config = dict(
    num_key_value_heads=8,
    norm='rmsnorm',
    norm_place='pre',
    positions='rope',
    bias='qkv',
    init='uniform',
    init_std_down=0.00331,
    lr_mult_down=1.5,
    decay_fraction=0.295,
    max_seq_len=512,
)
MLP neurons of a small language model. Each row is named by its layer, matrix (gate and up: input weights) and neuron, and shows model dimensions 128-255. Each number is 128 + 24 x the weight over its row's rms, rounded and kept within 0 to 255. Numbers have three digits each. A neuron's up and down rows have the sign that makes its largest values positive.
A block is one neuron, or neurons of one layer that tend to fire together. Before each block is what it responds to, as a language model described it from the Wikipedia text at the highest values.

Responds to: Fires on tokens inside a descriptive phrase just before the head noun, mostly occupations or roles in biographies: a, nationality adjectives, and, commas (is a Croatian footballer, renowned playback singer, guitar, keyboards).
L8.gate123:142108129169165101123137120132126130123129153176141130107150150121156126126126142158109172133133113143142188133131135114117048139140113151119105144093144141118123141105131103082122086148133091102120097125169150093155110184163178145114119093095108183132188122118124104126118072136131136108130102136105115140098136129135121146117169073109123072126182131105105102131146127166116136132098
L8.up123:073134110109125150092182134165149095125143161103109117132115133129136131129142143124126102157113109127127096129130095150127128135133139058144149137156130096088144137144156156179108143115106146121100152159138127107077135140147117123132107149140136120116121137112160074093115112126144114142132102100099150141090133103146108097126148141153167150185132130136117073094128094103118149129136
L8.gate174:120141133145115090142134115116120148085129133135095132126139148117135119108143076148141154132126110112126146163164137110116106163131124135130089129089116192116102073097147151110131140111123135098138130136077100098137136116185078133142105103080104115176117124082143147154158151159140128107115103126144121114146186114112183127116104145130080134146127126139097113098141103135151113163097
L8.up174:122166128121087103146101105118081177146139147114114098169138140108132112085098111125156121147153151081148146145140163092124170157138154173135149167128125155092124134108148160120140144103163180127155148127126103136116121114163156113127113137084095100142120113142147132168106175144161106097119164107118128123150169114143144158155120106112088107152127129150090122095100158145101114135094
L8.gate190:161125100174138110123076190118095132125192166135125079167147130137124134113096119123179155154113089143129124122142134149112115149178138139109153148119115120104127097123138091128151108078150129160118126111128138176149153095135138137104126142159108122132130126131130075114167105120119177139094105152157115141119155136134125163110113125096160103159172143123130138122106128120167132143152
L8.up190:131104101136129151170173133133140085168122128125102125139096105124169130125096102142124132133158128135145087148116151125114137101175138118095123058142143125128141150153153073094161111127133127147113124096126150102120101132117104124090125097091083130138143142143128118112078104144144126141151145105113146123145156099118114100109103122121154118121112095135139099115106155117124108134139
L8.gate221:093114114152179091179128166125120119093163145162160128147151151130117159112136117122108159165108102117108143110118119106136095080158125123114145143137122112164138083142166134134112119092155154122137131165140140105174091167164137124116127108095125166136137121112140156141142110128138129106149110121143109161133160126120117152093141140134140116143111115115124106149125146161150110109068
L8.up221:108139076143097124137157145096096140144152154123163107119108148123091098132187126164132116168137118124107088139133113123155135078096126093101130139208138145122146118152149132106115137104152135129139134123156143064117111128128136103157094123096130159107135178141136132132166153142133120110139145126107120108144159130116141141118139110113086155131144144094145087141093115138110151152095
L8.gate379:109107093157086089140104136107104159105118154145153106115127186133090129160143116117132099163114110143145152113137126118166127105139125131107141133120148150139128162145103133143141140106123095151131116093118179167115112121162152124120134116139148136129124113091115163156114114160090136100134113152134136114163123114099105128153128146161129164117146114146139097152141124140167105154182
L8.up379:118140134128144140151142138112134149112114146153157144126116161114090135124132146151163125179104161175104129138156161167091154135144151114134125115159151126127133123146129117121135183147120166136158106169116137162100117145176126078134127092111143134138111133148075127166140098143124104095127147123126151154181138156108115157168145099146102117094143113121151112111133140104169129125123
L8.gate456:127152120106157153128127117131102151149128141177122099093098126118100125146088201173121133140107131100114091125132142111162137116145134120161118137109135146118099127142140110121105161123163141145152140135095153145123125153113093134137135136101138144192161104145141103154166123133095149118169131134077118141095134123105094152117161140113120161156169165123118127104116145116113142138088
L8.up456:078159164097100110166118143119119145087143132085126122170135081126119133131155061158102121108138169139120110142114085129137163151142131125110123159145138122126144131119167167098131132093128117139139104126099137120120122149114126097171124099124157189115201117136117135140114142131155126110103151133157136148135146112160121137093147148142132147132095089122107131121097146122161123145084
L8.gate610:182123126137143119110134140093165093128164115107143142162152144155140171113131133148104119124116138115192105077115158137133108116094144145110092097146166130152161116134132128137161130122117114160104148094125190130120149137116116152116109138158170177149122162108094125123126117121127151094132092153183130127131133133119118213131120108088115171129114113121104137108153144124165124102126
L8.up610:194134145157122110150142163104132119142120143177119165172136149127129089102129093146150091166126153119129093116111147131105136092105152148157111086155172114096119109086133164131094113115109099120142137116131152142139134176097137095142145163128123133109131144072127151118102142111156094110132122131098131086146138127113161130108184100124151086138134125105176152100131101111141179153126
L8.gate616:063165140137106076121149129123099156129125114140114129110141095107117121152117127146082132164140127158170159080104125083155144153166145058113133129117112136117102110121146157124088098109152100162133141152105121151143155117135138126133111164107140084111149120084118122109120082145118145136145134101122113119134116109125115166127119141125096131141142104104109135129113131112125120102192
L8.up616:126104154139124094146119151146106108144103107190125122139154083104081130109125142157139092173152132109134101125103159102106156154133124087157171147144125138103114138132126165158120119109124125165141109090137146141089160115098123130125097145124130100114122139140137110118092143146126168107145101148091139133105109140152111104119125123165104094096109129128123115119108114154137140153149

Responds to: The copula is or was right after an article's subject name in Wikipedia lead sentences, as in "X (born 2000) is a…"; occasionally fires on mid-word pieces in tables.
L5.gate54:131164177072109135085116178156139125116093102145137127112168153118099176144108136111115107131169152172150152127109140123176128160157132122119147144128136128119121124092128141123126120144119116130123153142113167103117136159073119113144168069117136131153147099124136127099150130153119131117083127164134114110126153112128151135125117137118123099104168111178102115134108095127154089101123
L5.up54:089159129107117132122098091136146128144098084118137124114146135176074096113123190112097067146131162166147142132142105065171171169126112161081132105156151087169144105126117118175105130160101142136132131101121116154149143106149130100116136086133096128136161129117120112140114114105174122114114136160172137090104161140119134042083154137148123136159143107100085113089128141096123086124147
L5.gate476:137159147122103120131118117141159153155134120110149135123108130109095129129142163178185122170133112131125148130160141133125156072100131099097099115139168105119136148134138117120129133169069169121135120140095132131143135104142120114144138106118172098138121122096093129162113142126133163080079126100094148139139127136178144155126140122085127088081147112159167089146123144123088106102115
L5.up476:099155148073135152123175111157117126101129103106131128121146090122120146099109132105102155095133129132130132117106146124133129182162130112172074124131140120067102125112136144113124182160092144135101153088137151126155152134134103093168135143136087159094109149135155158125143133117163122099085074132137135189123153134099142117127071132130174140164165104098156145108123138153173124129107

Responds to: Final piece of a verb that introduces a clause or object, often a suffix like -ing or -ed, e.g. asking for, stating that, decide to.
L8.gate188:152151157093117104153147146110121139132122146127125103141107109118104109108151102130105063143131159083123130131076160148140150111123118100110147143159154102130119122141067114135118165129134124104107164142097114104076095093123159125137148146105117131118162092172128139121109154158107152132128136133164135104138128149124159136136119091110103143111144091174099143133121138120101139177129
L8.up188:128163151133139131177139150126162094119136141132118170126101148131081158111129136133154123092112199133169123130196154108163116143156132111112125145119085114079113119100137150173191121142153121115094069109122132146131142156124148116120163122138133135106133128108138149124136086154115134101159089121119128114120117169130097096109126137149107154157111126115108139120109110165102100128128
L8.gate234:126164149109084154138128115125130163101126120118141127146139147159097102146137098138117126107127178110143115105092090125119129077137122133104078147084112108126115154103096079120133145094116144134129124110139176122136125141178133103131148174182089130122106098149169111101105151121150150132183125137122135134098129132102158125135146177158160130129124123145152130129110140123098142138110
L8.up234:117153109115089158177179132162128159085142109122136119117094129159153092174193133164139107128148149103097097133068139105154122129173141138154129117128120147135130130120121112138100138121109122155105134099141163104134120131149115105120140142159121125167126157118128129125063154130136145083110146129143181168143089137107120104106127111157113146121149136125088126132077156130111114137102
L8.gate264:161091075122127101110136114142149125121104145134135101186152110132122150175093111112146115134087141117070132123127093119171103114135143129124127107106103115145134135115131123097161105121135099167154154148133101149146116131147126167127119132124119127153111127141147114178117100139136106096119171148150118096156107108138138076156135112098127129090131103102130116134117161136165152114128
L8.up264:122122076118130130121159150105120125146144150149137125162103138128113149145146131125142141166131102093101155135117168127169088110134113108122150151143129150075148085150140079127143165128136132101154135132102160127136084152116151145059125166115121143131129135175104109162147129130165128128146123090165093091122139092116142105156100138095109139108123123145111105121122105126137139152107
L8.gate278:156110114142145120184123112153135154157118150133144079158171125144159125134140130115154176128114108167129133151132099129137172176073127135105149118113158090092145129151131146104113134105136104118086101146107112127131081171112150135109140156114124155099122089079136142153142096130119158164180091131111118140138105116093148096197148141149117121121108121096140155077176109124113085164115
L8.up278:151115152100130087134140159131145133092112122111126143111090155118116112161180094133122184124158152138108101122133149123123117116102110128097138124123112089129126141197153128105159172140185130101131142134133128146096145110086105117095127148103127125130130148134155129101103165152133165135143108107151134137179123108159145127119096122108117195111119141121111103183131111140090129098116
L8.gate283:194160146158114123122119104105110121094149160125177104120097129132185122128120124165091105102135128102136098126177124181120127143173105068180156085151105154098137136075125149119065143139099118121122121173106110131147159127143131111127158126159110092120116087139125088085113147136118115098142105135108120138154123129182109147131156181144083130166129117111138080140118182114089167140116
L8.up283:121102159186127133120101113134136079136097156133092084087145118102111151098152089125113124120154120123105131179113143129136080134139132143091127088119107108146107111128119091147155107127144143134123145109117111179149126133103100113095136155161119111122140116092152054124149097131117103118155126123157158114119113137115129148133105097147113119134127090121118124110166156098089067122123
L8.gate590:185076127113129116122112131130121139141116104150139090163175110133159126135138158128144096158114128092152107182175130170131127152124163122116124167106185135146112130139128102114169113141105124100134145131136129085126149138115127119125133123128103109135119124135098135161128157121147153126145137137130114098108109153117139123090156109096081143117146145123081109156137126132119138135115
L8.up590:135070082155111116136110143122104141149086168118111136122128143063142094132134103105111109124114170168141101160126121146121155105132168157160126131139109138102081129202100089100159170135058108124122145091082132116096096148118132129154149129133143164139155137135092084084097114113129111121114115100097140180102117153101121119125142083149105081097115108130098113145129104116079120129177
L8.gate613:142123154097103151135107126143154134125170117109124175154121090082152148093181103082157105173112122075131154126120121119186124128134089115099127142147124130095099121135156120135143154160143143137119151175170144130107145142149082125148132139143084095110180157117112116153154117118119149098104115102126119141118131154135160109093130145063136102181143122171123093115118149184098127145132
L8.up613:153162128133111135169117132160136150128100137138121140100085155119099144162117149167102111144120176106142114114084107181130141110130127119153161136096115107121121135102121132132177150141104142161118126139141140127122129112158131142120135090102098127131142146150109146138133127122170099086103155128141155125107081184095140100065175103142148156126124098127141113115120115136130161140152
L8.gate700:128165089111136101142092108109137143120120110186133163128155158105169156166123126110152104137114137088080145095104090134181131115153101106142112178160132102107097131159106121147166149091105148111123145138114123121157088139109128132115125088118108115193172128122139135112077190136152115184134109166143087122122155103137110107120138138091100138128123123148124172170184146153115112095127
L8.up700:127128080133094116118147099132149154116148121143115165129138152162156171160140089123132139106111175074118119083138127117159140136160126093148120189153141143144127111115139082139134163170134130123157143148130145083142140126116135113164163120105104129166142124124161120138092138122094107156153155150092099141158125139126134106108152118134071105140133107143142141147158138136101151115127

Responds to: Fires at the end of a verb or connective that opens a following clause or object, e.g. argued that, suggest, describing, However/For example commas.
L5.gate408:117113129095104102120151111142106161145102132158104124137137122144126122128088108108155135118120148102112117141127148116103149136131104078108152160135109133147132137114115119090127175082161098140120140128105126114129121117157123152129133155142115110161126106111094122130148134088164151132181165164115091145165132173102106084139126158132129139094140130146087113106114116088108090150129
L5.up408:128114118132126087150138154134086177144110169169175111123133157123138146143151105137137110136145143152124117164110121114187167105136115115101146192098108125116123136145175068102095136127124102124094137113128099113126142130103129111124173126122115128125129163072095124191147151095142119181161148118135134080119112100120161119141111136109112149118182112142137079148106131098107158136155
L5.gate524:105103140049149115086112128147120162111172106141126132176177089159118087174106145105169125152119164104138118120131150123120093147150080129127128146212140172143181119135105107108135119109085109145120107140114140109137106144120129135121144139120107151140121129073106143118136117162135143138132127153097097134127151110120125090166165110144128146119126145134129131161126136154123099135094
L5.up524:088166112122147126121132124115104105151101130182124132145189119137156098154142114113162146180107131140091080163079164146148123098122159142123126147152139155146123132143088106117123141120109127139101094119094132122076145142130107147171165117095127136160137105120139122120086126161122158131153125127129130118114116118151172094156077132102124147159145118098143145115132118089083105187112

Responds to: Second or third subword pieces inside rare or foreign names and words, often right after a capital like B, e.g. Bia-ł-a, Gy-ul-ai, Batra-ch-edra.
L8.gate22:159139152101110135150092139129129165118117095081137129091147184109112141120144152138144145148115136134113120129104140113151081139104141144139128132109167177124089115118133129146148132118113139135155175128132126143162097130131127139142096137102111118157112115140141113179146133124079142154138121158082137138109109123113135113177140136139167164175192110135129167140138090122106163113128
L8.up22:115157110110117124089096173125094118106119058127116149160146148118149101117098143140117144097122149134127111106155136115135103180128127122097096158166163089161075121099145156152151166120147150098119146110143159144142116148097096164096154132120132158132132094135113072123174097125142129173149096159146091186146119154129162135112143127139128142136133150145153108137119128071139133122122
L8.gate138:110131116161112148118158151111128117118109107141126185138118149125118122128095156141168143156151147132128127147149142155119114160128152134142145113103148144145157121142182125095111138106179079094194178168097152133138111139132135149155096099111149156156172127096119138072144116092134132122126173145145115119147091111145114159126088096121124097139140101093117141136143112160138084141128
L8.up138:117108119110127112168103163109149116125153130105101146125133130139113185130176137148103134149162100127104135105141130123113086117151114084133118132079132147145179113095154103124081117149173125155068108167129116095117082172094117193142149135163170121159131154133090122111110129139122125122133063106114120147147099152116123176158156114155124144131143131121089153134134107119120120167165
L8.gate273:147127094114103134152133123138146138121142109127164135155133148121150130128136130117181146149123080159127105116133102107098150165155120113142113174104137144115132105106155148112114105119166097124083120163132117120141111128135196177161103141184168170155124120127110133108101152111149154147112109155129101130145111112132139138106150118123147144155125118110116171133134126180117116142145
L8.up273:106117071119149131095128161159131148148154118124148164118095132113070119125146117148120121128128121164141108163167171109120104110129147079128140143116146108128097114155155117120125152127113094158120133197107170111092079139083124136121057117148156126165140140135133146123146101138150123119132126095114161163102125134121138159157103110148108127123158119136130144118132105090115112139150
L8.gate380:109132144141134116119137184152138116102162111102118128182128158136142137130134165138108104142123174128141110119142124134101113163132129115110133102106156141111119113132135109139139125166135059158152165104098095131163135154115166143161137161116118118130119104145124144112096161118139113089134122132075099146171106182167142119079148157118151142124132120105141134111131136110155142116151
L8.up380:130113119136103144143143174125145142106098125163068167143120154142114091139128158162102146117110108102106083143099147096105175121148123116107176136130080171152094117141166121130096158099167122138126121143138122155137098151078118131095141099135139119151133108118121142144199098166147129182097126100152115139124094164147136150177122134105104117114157140157071123121101106123112101114144
L8.gate486:108146100118134143169136102131165093123105152118116149130161114096114133150162130111121103115103130132114125096132155135094101128149159142136161136111153153151113150083132110114138112138152135116096094109090163149099106154133139088112125133121125125154127130101094111155136104123120101144128117142163125108158128136106102160094111126098160137109142136107166150146091100111119095102157
L8.up486:137132110105124149141122089162146117125174117137096145138085124133118125096127144114173156129124131145116145153085144132088161124145110126133123098147084132115164133155130087161131120106162083088094147158113134142128117181113158107147131122151100158122147164126141142136116141120121137133123169128116132127106105134172176136146128089112110109137145098113130171124117088148134168178132
L8.gate537:104095133139087089118127132143123101154130154120124132110130107139115127106098094158138177095113111124130148100151130145122124117131179140139158144103121123154163104119143080105095163112166124129144117106109155140154137145128091189140148094125137107113148158140143111110138141075136114134123120122119120156119107104102136103139109165122123135129123106087126096161186106099137091185127
L8.up537:101142114095129050151115129094172108152102141103119140095123135114072141139121158116125084148146138140157129097123171147111124179124121109139101161114143136148170134104156130116118121129153123152075109123158148095119123165118141174152150115150125126135136138154120098130107112146156129104136119145128097135122084128146127162163138131149148111142114119094130137126130128146139115151141
L8.gate632:116141145123156126170104119143102153097140115123138135119134113129140190130118146126109123170123092135128165100109124083118129144109128093137136136136154160086189132127113141131116163091114137138131120177169093103122101147190142128140112114108134135151120194076137125142106118125146137144131150145095121092113155160140162157169119138133135137124134121159098115160170121052098136110148
L8.up632:146080134136127150133126145155151134125129164174154119098139131116107124132115127140122180152108126103108101166128142139130093187091138106132078134134150136125103126098136069126099143151134120130115145129152107096143150129150180118129141142137084147129115153138127096156144127123124114141163168103113105142095154166112066132138149093106165095118156178119118140114151104118127133118148
L8.gate671:149161125119172148180116122122136115102112136171133170114107135167132129175127136122142125132102169098161122140155113107130120175150085121163179114132112091107092108125181107116135119157140112116116118089133150121152094124143138152137144156117124129145095140137100109172145122145151105136138175088152112120145143149103115148148125148114132137143160122134165103134141095120126131081097
L8.up671:123137131110104112126150113095127124112174154136081145136134091137120149127111095118185151145074112112106123135117124135160106131149110115095114129121131194121120126078124081120165116147136151099081079151103143122149133097132136144137125105096147132133161144137085185080125140110116151125133150112124137114124151123100110131152163122095096098106139174121138139069130084121179110113146

Responds to: Articles a/the after as, was, is, became that introduce a person's role or position, such as as a midfielder, worked as a general practitioner, is also a professor.
L7.gate16:063081150115141136089174118078108105177152107155125139123173085184131134112122121109126122138155160109158135101142114142167123094160121122092157103144128183149133113110108134133139157133133130152099089109108126155120128115138138136160093131126108161103123121143148076092126143160111108148142103105168081141129134114094104135149147152099157117122143139124106152117137129107162118127143
L7.up16:104114166135146160136160098094098120110088102124122119136109128141186153164145150124134149126148148108128131150115072113138151073106117116157094102084137132125124092140105116152089126110139161105109110127135088160158110188132096129139086057128112126137152107150147096132163153121145113101142167115149108121116103126113118106103158117141127127119129102139117114161123110128121130112105
L7.gate470:115141158114106097145149141130172166165126142146125124147110151127144133129136112104114178155147150151159156124094099105094107103120126115158077158124143101099155166113103154118109156100145120178117131146173097125149133115095116159148089149106127127099123135139124110144139144151147104123145091097150160131165140162138172130147155154117135164125135103076115172138108169123104149154075
L7.up470:155162114136147160151114132179146172132139096161152165115111146165102112182125132120146144185155131169106125149102123106177109169094116125116130137115150145159125127107133143121129127142121183120154074137117108145135101129148126155127110160152124133174131096102116094189139100122093133134135108119169127147099111139115146158110146156152137125127133115142184136136113106088123111141148
L7.gate520:117113155168121136167164130093107101158133156183124144160111176127095118119157093109122121141126108088122128128139197130129120119128122127103142111127110135149110154107083122131134163093142139121138131160083141127103130124150158145177129173122141141127166150105150140103155194137150114116122135118183096113123123150110152100130152148136115152091121123101135140143086152093114116158114
L7.up520:102086133121131132144111108126136147135119107168107096125127176093136127160149164133150144144112086160092140102142137164099130098159157095133138150075117133127140153125140143118150147116118147158116111122149064098132138115129140139159089156056116153120126125067131127127128116175093126093129136132143127118110105131122185147131111146151147128165131092136156135156128130098139114120144
L7.gate666:096154125162132116116145073155115123110157158125171086138136143130097123126126112106126156132135138127142192121133112124133152137122152127141119139099167103117153113105121156105126133150159153103124133166167168103143165131156136152147158122184126130067176102091124122103167146106120124082163139124142133155165105109142165106148153126108089156148179101087162133100133122110146144097136
L7.up666:082126125130147092155117160090112144124135146119114075155108158144109099134104080130142120116085137108101157117138151089126108106136148110087142100106093127136091168107074133131101138108130126139098112167151136118170174130077145144149148106171150137106151128095085159118129133149139125119148105147117114094134053114118152144132149149111067132114128168122127125118127129068138122120117

Responds to: Infinitive "to" and ending pieces of speech or causative verbs (accusing, asking, convinced, invited, allow), where an object or complement comes next.
L7.gate215:139140109155133127117139109163116131102107104161121128152159137135155118118123100118141152148120145116127142190114130137129053149111096094162112123118122139127125097092139114142127152152126141150128149184178115151140158153176125136120164155118102130150137120147094156132142131134145136128108152100169111087118163151139152148127158153165154129098129119123095129108105103117135090134112
L7.up215:097126129157122110076081154147144082089128132115095150092135156118123116152099143119085158083171059068124127114104135140142087163097139111173100118160149137135139129141131121131104100127131101135113140165120108125095158117125106088129165102088114105108118160136095114162112105119147136114149171155119122112120113128097130142110152136149133152066114110129112104103134146150124090121142
L7.gate388:154096124115166119132174123093100114124103112137131142147123131098150164107119112128123144140110131089134133111126111161120124143126094116146116120131109073130078141148115127146112138108184131136134125122134090115110158138122113129116131134143145125093105160097116111130118082154110106105191116114109136102128140113132118133124139148159089083086119087101122155129067114102198112138151
L7.up388:105116132089159137148119156132155153108151137121127119113116155156136122133113046137140110081130143091104093150168149144126097102115144115081102113118121120082125171137180132126087151124105080075111139155152122164143143134107139140142152106139088158134144152095164091146149124123098075156152139146112144155140124131103140128113113114141094115103128116135134124124134088115111144150107
L7.gate624:133155131093109138168173111136141154115155134159126162123131123126112151117123142161089131151143118113119147122103105165139062121097168128154130078123135125095160125148129126130134157115125161116130136129139102115106098110150093151107099143126150120092143096112123087119138102170125170103098169173075130106100158129133125156146130142102102101138096138165133131112112166120162152159141
L7.up624:117116120094139098055141127091087144111147159119104129098118138092151111140105126075131111113153100114136136152143142162102071124091110152147130099122118152141108116141113110103098116162104121074132131137142169129157135116158127134156107139078106144149169108136124150116132092130120119135120167116111119151102138116114111120070128162153107110156168108145084135135125117119136098155136
L7.gate648:131114095115151083149134102162097129137124142114131174120091150123141098156090086089084151160107101132141119158176138136108135119093148108161154133108108126124126132179186090124122139090103100133139131135117150131131122139121167088091141139104124136148095158076064099161156123131087122166154136138103138131109118140101167138080122157101096113065132093134135137143154146130110092144147
L7.up648:122120138129097088194138132147146151150119087166120105116115126161132147166140130139149102105116183147174110117151132165139138156144108099159120126148082089138103136168191131146147153116109137162103128108127114135116136105119114149112094112130107151106105091169121158104139081103144123114156119122140124146099133148138174164088142086133170122106126158087131141093134108072153120135152